python train.py --n_kv_head=3 --activation="tanh_gelu" --norm="layernorm" --norm_place="pre" --positions="learned" --bias="all" --tie_embeddings=true --grad_clip=2.0 --schedule="cos" --final_lr_fraction=0.0 --batch_tokens=16384 --steps=5519
MLP neurons of a small language model. Each row is named by its layer, matrix (down: output weights) and neuron, and shows model dimensions 0-191. Each number is 128 + 24 x the weight over its row's rms, rounded and kept within 0 to 255. Numbers have three digits each.
A block is one neuron, or neurons of one layer that tend to fire together. After each block is what it responds to, as a language model described it from the Wikipedia text at the highest values.

L5.down142:140114148122163152077126064081152078140111131111097110164152138114090102121165098153147131095182107159129120124117131136114115136128148143131091179164157127128119113123097136102124120145095104115136082111107167125145107135128123153134113108141109166163110154138168148117141148121151112099101083166118067152137135136104102193142122096139130141128145100122154174084142171103078099133110138104087142181092128089143118142127153154120149147132128142118146103148118136143151124133116120138132131122165137163146105104156117125135097113121131101168133151095151124120156141116124142128
L5.down405:045102142121076133114132090130147153151131111098095114058143091166088131143119107100157111121130128115143108074133143094127097127162113118137118145117073123174125116126163115159159137129135151073121122135107124121151096108136129156136136099150137140194154135108128106113145106142098133096143117131114128119144133143126163171145136136144149081134108125108112145105121163132096093106152124121161145150144163149119108120151155168126165110180126082133134107136165153136106130160133108137145149123144131149102104111138109126111158125154103158148124122127133081164107137099181129143
Description: Also after subjects, word endings. Mostly " also" right after a sentence's subject noun (Fender also, the winery also), plus word-final pieces completing words, especially past-tense "-ed" (merged, helped) and "-ly".

L4.down59:118122124131141122123147138118117139128145124115120109115193132087135089124102099174129138179105147165138117144100109131118132079162166124076136097095139098132160108116138115127090117160094098087092135133165128114094105140115122139128117142101089115079130109151116132132173179132148146126144115147138118116143087135141125154099183147105142132142128163122164179106142176151105151115147098152153147154136144140130125139135142109182126126134071104126107119145122146119090123158129106139124102112142127158137125102148136154116176103147121109156088169111069134122153150121117146074
L4.down420:131115163110110107127095107151132133098140127057127150100144137136092103135112131152121113112106150116096129114131111144140111109144103100112160121097148165127122142087149117106144159079128122132132124139109150147134099122112139173183104132174108175114135094177088145116114123119137105155127161164112143125137110089109167088136161098186146129152088152129172122110146141101095100128150088080132130128090165124095125110110161138147106126143140106128153159175101147154145135169092147102150168077124156128109134146143155135150136121095135108115131159127144164137120122117103102150
L4.down563:154072110105098155103103156121148151079184082140147144113167159109084072136134116095131141110151129118111165115157139141127152121105126124120111114134156132134156097119142121119121116107103146124129108128096081141134136144118124128180179151135133121117133080112127104161132119115131139123113120140146103076080134135147121122120111150119206140153149149095117102103145100110112162149116084144172133087120138117151100124152124149142137134150146154119141131152120151130143104124147126142072164108132139170128080089110129177122104128128132118131151180118180143115159143112089118140
L4.down675:153134121110163154116124097167160106167125165105097108146166068198173121096129106145131140147140148132119171150183161147144106108130090125137156115116120131113110112122108131134081106139105140095165131135093079136156129125156168107052150151135080105079133139107154122111122098094127154129112128148128150109104115100136099141098128136150122138116126107116138124159154135143130145115123099135136139137148164116138095159098121158130137183123151122177133108133157123115147127151139120150118122146095114093161130118119180114099129096145138092119142141108095121119117091142142082121
Description: Inner fragments of proper names. Word-piece tokens inside proper names, often umlauted vowel bytes right after a capital, as in Köln, Köppen, Córdoba, also Alejandro, Kyrgyzstan.

L3.down107:136145129084126106106118114129136131146131136091123159113151150159158148163117141119151146145141112143171139108113127138086115128116124131133095144132087143109133097147144102123106133123122135116095090110114088145115065116129125133175160135074112124099164170090161072146107140097137133095109131115152104132183167158117151170109126112131098113108164138140132078135094166135136118141184155133139110098122100126107162116158208136125147146106115109129090133104151170146119114149115125104142154126146097121150176065097127154112141165128142142127125146129110103140125116138149147115
L3.down179:132128181108127120136153150146149117106155141137127154116133094122096085106132104096095147175107127116114104110143110119104166124100120134135147132115139136112114130143129151122121160144123101095121187097128111139115131118165167150101183122174188123151118068111097117110162146109201102119135130124122171086084151109160140072093155158118114105198149100125115104130110140113113115131126122149152117193098119102113170105106125138112159135105141095126133113115108108136117129171105137147158126120133150170162123121133129155122138166137135130125118126115116090104124121145113141109
L3.down232:152119113138131153145129153115156144125135138127162158127155096139094060167184099123093147121143112117115157110134168086112157132140125179160131114118095136164118135109140075149131119130151162136110128161118150117137156101134133166165164097121126134109132124115109107133118127094156117109118139175111090123118089067113101141125141131137108131098129125092088161158122136098132105146148149161131130113110095126125096104125110135191116084120136091151149114138125136139125125154105134144139130185092117082152134113112099132179128094123119067140135124136126155153144172134143089097
L3.down264:130145091144166099122087085115183119130100087173133125144125126158155110156171142137104109147151144128151170121107088163096100122139142127126123155146125121165162125124150118125095105121131107141131185104129102147171159141139106102119103112153098191124120131134150173115162141137122101137119135145118119172104153062159131111129141123137146121138142088126090143138147108127084110138112089134086145101131129128133122123131109154169126136085092115167115134152088107130161153124143112116155180146076148134127135151088094134111118143132102124114104137135140163148104123087107103093
L3.down413:145100093146104168091150130140100132146127103107111118108150112113103136144133085099101109131151117149142124135158079138114160111111146153144118151127122153176105150112134142102128107129120105109149151165160138143119139146095171140109125133155106144148119163121137103106112154077136128201112106149107139171111068080167111099133125145152181128134167095112171098081135122120109095069141136119121127134166132139095141119116101171141131125128138169141140125160158157139130159110108145120156106140120127130152123127090123131128126106133096077106092137142132181126084148148100127149
L3.down446:116138142112112086131121122146114115140188165089109168126118105179125144132118134116094080161150155120116133138112135137163138120125132128115161093103102116083132113104175130157120147165153105151147145154126122136138113127104137124116103126138190163144077151111126111149146118148139131115101105120160137104123106114084152112113148145128169085152141112116107125130112144117103136196120156096117118078133090095149109130143103104130124118171111107170127140107128145105214108102154102132075180131121102113118136128159146128145139102117144155089116125072135145141145122139136137113
L3.down557:089165134104134094104091150113112090166168115146101141103157106123118149150156120158155104116132114128077144145147124124163135135128164086090118145155165135123134110121110155091139136129129142141150084189173126074135077140128124081144100137122153081126126122156105132119104137122132134138125114110157189133111135156148112130122117128069170138102101099121123140143108117069143119095126128128150139163125116123122162101112112131152115127098126141117091177137108157146155121139137156104144147150213160128130108123147151129112145157134096119141101098116129123109104122126104142164
L3.down563:136099138153134152087114098156135062159148119106076141174116156114141144114122115150137134117102113116126127127169095121114089170090146143141153145128117155096168111114135156147095131132124110104142097112123135165118103112110116139126111170142115149125116148126088111106052109129117122142147107138157149161154137103093130167102131154120139181115115120136153063145096138100168095156104176126155137136150141140111121127147123138127133126157103149082119106087156157146142152090158157107150106138138099142074140108122099157118148122130170139141110116170151138109145126147083113128
Description: Word-initial common stems. Short word-starting pieces of common words mid-sentence, above all part (part of, particularly, partner, party), plus us(ed), serv(es), includ(ing), him.

L5.down508:074111118092060119093172113112131134100103152143072151105155169122118155104182112122134123133105151138142106131094105095087150131118136115086149120135162119138142108135149151150116104101107132111115094156148138130118122163136124095106155184132163126171164146136114134161143133120089072145148173092160171156144077148142158134133132136122134131136113139127125139104122120148118172164131104138129138089123121119174122154127126142134134131124149140137142086146117133121082120131155184112151119154131093111147113091138147140131122137101107143116098089095153118132172110080111129117
L5.down633:125142184144117147112127131104104113125164124127120113126109114103103130104125128162099154157118111117096117128085153117140109142093136107092125122129094112127120112117182130097147127117127123127106152147080137105162123142185128087116147129141103123106160162094149077121169109136132126142181084109100089159145143124149102122197102138099121117140136109120120115109147142166153124131123123156104114096159165136121141089133172142172148123112117109129091117117114213095099124147143084125153116139129130135167177130138138114117154119141164128132147112163135112169106161091128155117
Description: Ambiguous word-initial fragments. Short word-start tokens like he and o that may be a whole word or a prefix: he/ld, he/alth, o/pened, plus the pronoun he.

L3.down202:119133099112099112151151155140124113124156145140113125170125158169120123176064100142119156097107135177113114130135132144123138093117119170105135096112134131140064142089129139134080133149113106159152141127096129179121097088128139139142143119097123118156094125098123111110167145122126125141114109112155155138172092164130144130100153134164116122094082118115161108110147145155151157125111115098144133081090138163121123057115156143121077119154115135126132130147096135122175117120081079161135135122121130155149177168149141097153133150121120121140120138130107143121085143150138163135
L3.down215:124139163100108113138148131077163147135086160108131121090125156136118116081088159121144077130160124124148118139130126099111149121132132107106191074151141147141107140106118152121132133099147107129143151107154135081175110120134127119135181135141131104145121128110142110108113122095066104129168160170139133123136097118133121097147129158120107166128148117148107128095113144151146180095125154119118138134049133116109125175135143148116073127092159086150121107136142150157163127150123127095144144151124133098187124126124151088127153124126134129117116108143138157144109138148159079119
L3.down234:067105119137110123142072142147142088134191113195131142115122122123176101169123168135156113117109096135108123146115131144135156122081097126125112125087096121104108120133111155082166117153119108125119108152111173118117101114133137099130147092112129111130154078151185128128093090137127140163163133119117126089155135118116123150128142124099131147112115158138120116112178164109079139100131124128130137123129158117143172154106130173143130135104114094091134111148122147136126136178157169153099154168138133071171120102139155118133128173113157119109138133141103133100120143114117126138
L3.down304:109175145115100132138171118137127161143126084131138119168183121076157139122118097143139134170121166103121139119110139123125143154117138098097124132069160079137113131126137115130124098132112113076095118129094117148160102102115125120182156152128127114115147102144115084107101103177127161143132164168134112093153104163116143136132108116120140109157128105134131100143136095088105103142150097138160186145104137144149130147128128129123148153108152154111165097100127151165161115158119158091144116111115111161127105105134131128135141128132157099114121125176129134128134147124074143048
L3.down398:105162090112121118166111083147142122081110161144092118070130117188126118118136164109162116151163131131123144095124142105145137118112120139117179111136160121140087143134138143151161134117123111106125164134127143163141040147129116144134141117103114127111107114095154133094130126139094146119146109135126140137055144161110133136095140151128141114123093144109136100135130140134109133134089134186148145098119115130158121094117139177152135124148137085111124149094123138147144170110135105116130141147138097116165124145108081145187172131121093097113128134122136108180134082127115122169
L3.down449:113164104142112137165136146126131101141138150165096131087128148111103144097109104097141125116102148133141127103129153134079115098084160124038108125134159141098119146117123143181168117131113114140138105115118122130108135172117117122113119128142160101121138105110121126113147115118167132157119143140108165109129109107143195182116105145112120152109049170122125135135141112176122150109111150148108168099096084121164130093149128158134089129106130163169134128168167103121131121132097096129106142148118120143124148139121094153147129180145112132126102127115166135159132140134084144118
L3.down693:116151136100111139176154154127060116121170158149138103129159176119137133135105082110148104146120150143097155108125142112140077145123110100086112104136088143155109156131161120161116133136106127105128129136100104133129088146110129129178120090125105130116168101116151134119131147159081137125155129134164136123121110105123110125097156151145140169133131127131096122151152108101115121168121101116157157096054086118148117156145098102115112147113111119136119119165094165144101102116139161134170137111143153134194111096130164175132097146178130105145136133126140099136154126132091136105
L3.down699:121126132167123100159108108112111178153113151141103127176139144126115115140107115133090113093143177142112137092089122164110130106113188171151084134148083118140154082115125103161132182182084130121112094137114133150096085133144130118169124127155101096100102100157128078152177107100105122120132135190142154123143140136130120133090144123120124129122110096130160164154143146109137120130120153105134145121108148163098101098120170103179117147104103110146110152141142138110159132132117126118144100157157134122100114129139143158145112168086136110105099125143100131108139117162112130111
Description: Umlaut vowels, he/E fragments. Umlaut vowel pieces inside German or Nordic names (Schweighöfer, Schmölln, Södra), and weaker: he/He/she pronouns, he-word fragments, lone E or O.

L4.down30:140138131122122155143097160159135143137108101083071105148116158145113142136126116110114146115137123110096120097107128127106121143117141109132131129100117128139123122164143188095134148161136107125139179103134124147140144115112107132139129122096110124116118099112136110117133159121112116168154111138165083132101140162111076141154113112143110119104109129118130130135132143064118161175094136153101089122077172166198103170097139160121121166154150139121149119168178118158106094121133146089151134127083088111100122115141141104106081186135108144123143148154145170112152102141110147140
L4.down89:152137110101152128116117122136136101104141110101124172163115166094140186085145114145114097142094146144114122104150131140192126121104146126127202132133128128119151116146142131131114127102100119130145111136116123116153168175123139105143093142055185133113136146156125134141107139128141131145117111146134131088128113158116089178125105111140120102108157136138138132109126106112103144167101113090139133131140145141093112105119143129145100135103166080149132111125137134115101139188143121140150126104093144133108143124104158093130185065189133093094146093142121155078132120122136133131
L4.down177:094107136153100121139150131132167163118146140110127170147138140135160138148131138168114132144151153140147166102135138111115164104116112115092128133132097122055112117102109114132127068154138137113108149174122101106137099112107118176111139125104119117113115108124098111079116104159125156103152173192129148107132141156115090179133136100130160134117158108178136086114118126121089141127133095108136100165197121104083136140113125125080126097109135162110129146086143124132160136109180085141133097137141148135120165136152166105093151155125125131121105133131154150130123103111143103119
L4.down612:119098156089109083144115155118091115124109128154107096100164131120136127151133178123170104133125088122071169132126133130116117155144090117111114137143131139125110124136165182165131113128101123106148143119128136122135165150181133134120143130107149089144142123119168130174096125126118135102135093134139137127132125089129155134131094120137084120134153130086123168122146143100072173140118099140136170114097120115121131154156123131156161144117113170136095128158154110111119142079118170134130127133144128154118142164129098120146144138073111117178113092159053099124111174092121106142
Description: Predicate-start tokens. The first token of a predicate after a subject or was/is, mostly also and not (He was also, is not), plus split word-start g pieces (gave, given, gold).

L3.down0:115095139138118095170139161117102170116191213124140096149151116135111132111129123182150116152117139079154112133128113131152125120123101130094151144151136103110105171109086139185157141103085116167117133116094091116136105167131130098102169134151094125146094117163097127119158118136132132142133160160149136144148135123105130117078097133176165126120147139128101085106093153114150118111107104106127122145183140128144122122085126150150132119129084136085108161089132151099123122105157125141139138120104128100074132120125117132114118112137142140110120125179119153137155109128117138144
L3.down200:136171055139129081121109161118146120154156134115135131119170134149154149095087153110163162133141158141129160111124118089141109128110153092128110174155113131115120116140116127115140153137110134190123134140136158098138130147111097143092183123084155143093145103161121144111128105102156133110135152155079080097089148118122124118130115105136136105130135104125131169171064125152146128127094133127162113171147110180138118133104103128097121071104113129086124139125133127132103127144139115104111135128120172111131113133091120156143153080122147190133124150131144124153152114139115091138
L3.down218:092175125123133134147111173139118093124114150108086151111158139128159136148107123182153123089109147099121131107121124129141105133112097130143175121157128095111159082120105119091126108150138154082109118173097131131134136172175111161115148106132115158159145109136169133100141136119117142141128135103072089131129161176100115128133140095068108137126138121079172134158101146179109118084126114123146121178151134108159133126122101142128142134112136136117138139137112120099114101175145118155168125155163105115142125103127102155123099151106114084108094118160130155109169155140096105135
L3.down251:098166092158124102100093090115152080126128125108163134125146125062110136150145106137159122165178146137131134120168108147128147116135144107115148173138134168136187105141145117112133107120182149111089122092177092117162153125106170151120116147139155144118092164149115104117150126098107129125128121141136107103119115141106145162138111169122121106112107129124121109123106095182101120132122113103112128160140129124158134164133125105121096134074158145116162110134152093189091162134145121113142136162086134144102142135135116101105166116118134116130107133116148129069153097107154129092
L3.down366:106154128098131139134069145164103100144163121114123133116136102158125124107162161138176152134178132127176114101139110186096127116109140123138145123140116155133114130120151133141140124120168143125145114126061158132111117099146189120095102142133129119140121136178139123130120105137147127133098103123106082133136118114135166144119100130108127125160092155127165106149119099105101156128129091111098170104128109146143122119131090075096120123092100194138102139149135176166133103100134102136159164111148117158160118136113111097142124161105133152102140157115148149090081100150096095116
L3.down443:154140105135119106139128087088162138122075158166124161126109145152154138143116113111139119127142106116156139122137175089144110109159117180079120109129141133121153079167100101136152112158155129106124128113140136116163152119165069104105136108121109102123104115118152122120138130107142129100167192122135127091059149155113154136123101146131070193089129130109126126151121170109126103138122137150163130157121124161129114099113147122129115092136123116140133161113121157090106130162130127123126140138123105147159164112138120111142128095120109138133162145148138118129151071190082124099
L3.down470:082124149133137113125103122108151113125134177110117159148129164134145132089162121138168106092171156109089156110110140103128143139124123095130075142144148129126113158106154159111148151112109111126116046165153094135118148127142180146121110102098092120075152113155099135104162115098135089136131086088141134168111116130126116139138130097112117111168109103092115119132124153152104151133128095169135126148161160093121134099168148095117098059142143107154131158126122140116135122122130121158133146147150160137116141140171147170151081127112129142135121148119129186143140111124101124127
L3.down671:076108123145112122172148143149096111131108132161162114120110123142113158100153131124152087130136131111092110076144132110118135121142164111140062192127150123127123151139137100126145109179118126129157133126126113114094152157153155137142136128143130129137156118143139133138124119109144116123123148125156085147086157132122073118096174179161132132073162114124131134113150121113098139152138103116142178159139125124128097123126131115114152105113139165122120143144119146107143080119124092145107135152156142163166121174125076064153128147068158114115097098179117123136122122102086128104
Description: Also and ex- word starts. Mainly "also" right after a subject or comma (also known as, They also competed), and the word-initial piece ex- (expand, extra, external); also not, includ-, and lead-sentence is/was.

L4.down38:113135093117153133103116115123120123120137117087126096146138141104124149156111129096092141166121168115151128115123119144089076127093078140149144117130204105124119131136141143176158141128114094081141120106167135153093116093134156127122120132118153110123101129147098189152104169132120087137132098126166106123106157132121112140099113112131130114161101158118150194188162134124156150128140120124128117179114136093127148102090128146088137143142140121121160174133133122124128085139109130122126087127113147089178147127147099106104173152148116139134171134125143123149108113126115074149
L4.down545:106112174167134127119119135102155120112112143122117129160133149075169146131155094201138113149160148137119166124116154130098136114104130137138078170128142155094094139097142159119137141108135150153119121149102145102103160145112139119162141147156102147098127132128144098107125139139082114114112121148130124095129127070083141180142146104106099128124148134103148151131085137152114142109139154108104201174158081128130121123181127094100142149154079111135140146091115139106112085119109137155138114087139109153154147098138096116105128123124107116161141112134138140093123131114168146096
L4.down609:105137128138140156093102116115122113144123125123123119104111100099129107135146149112129111141137135167136071156149165176110112119151139114102172163136149138123097132116163177101155123158082132151165137123097091121125123127081141139116078142121134185107102145139090112111149169127156151095127162107136123150146144160123137111143140156140133117127105114085134101141133154139141104133086175143124124150184157110115115103161081136095110121095164182122097130118124166136148103126125155154168091095128139135065151101141128129141117101127130138083099125088146148082120151141127105122
L4.down610:120116144107172127119144157109126144147118078147121190131142126147125141138142116156145151129134122148160103119112111146123110080135129128117118144138094127137163109146131121137140166149164151118114090137096085158104136126106146129134165086138072122118101116135133109103128129116126156138144135139139122117125112178158063107077125121131114098103146130107133153124148137144121101114146141091129112156118147143127146166118157136166168107117124110145144113152091171124117153135102166117149169135063096092180145151117114128086084117102124159147136136143130128056118087086102129183
Description: Govern word-piece. Mostly the overn piece inside govern-words (government, Governor, self-governed), plus weaker mid-word fragments like elect, ri, serv and blank table cells.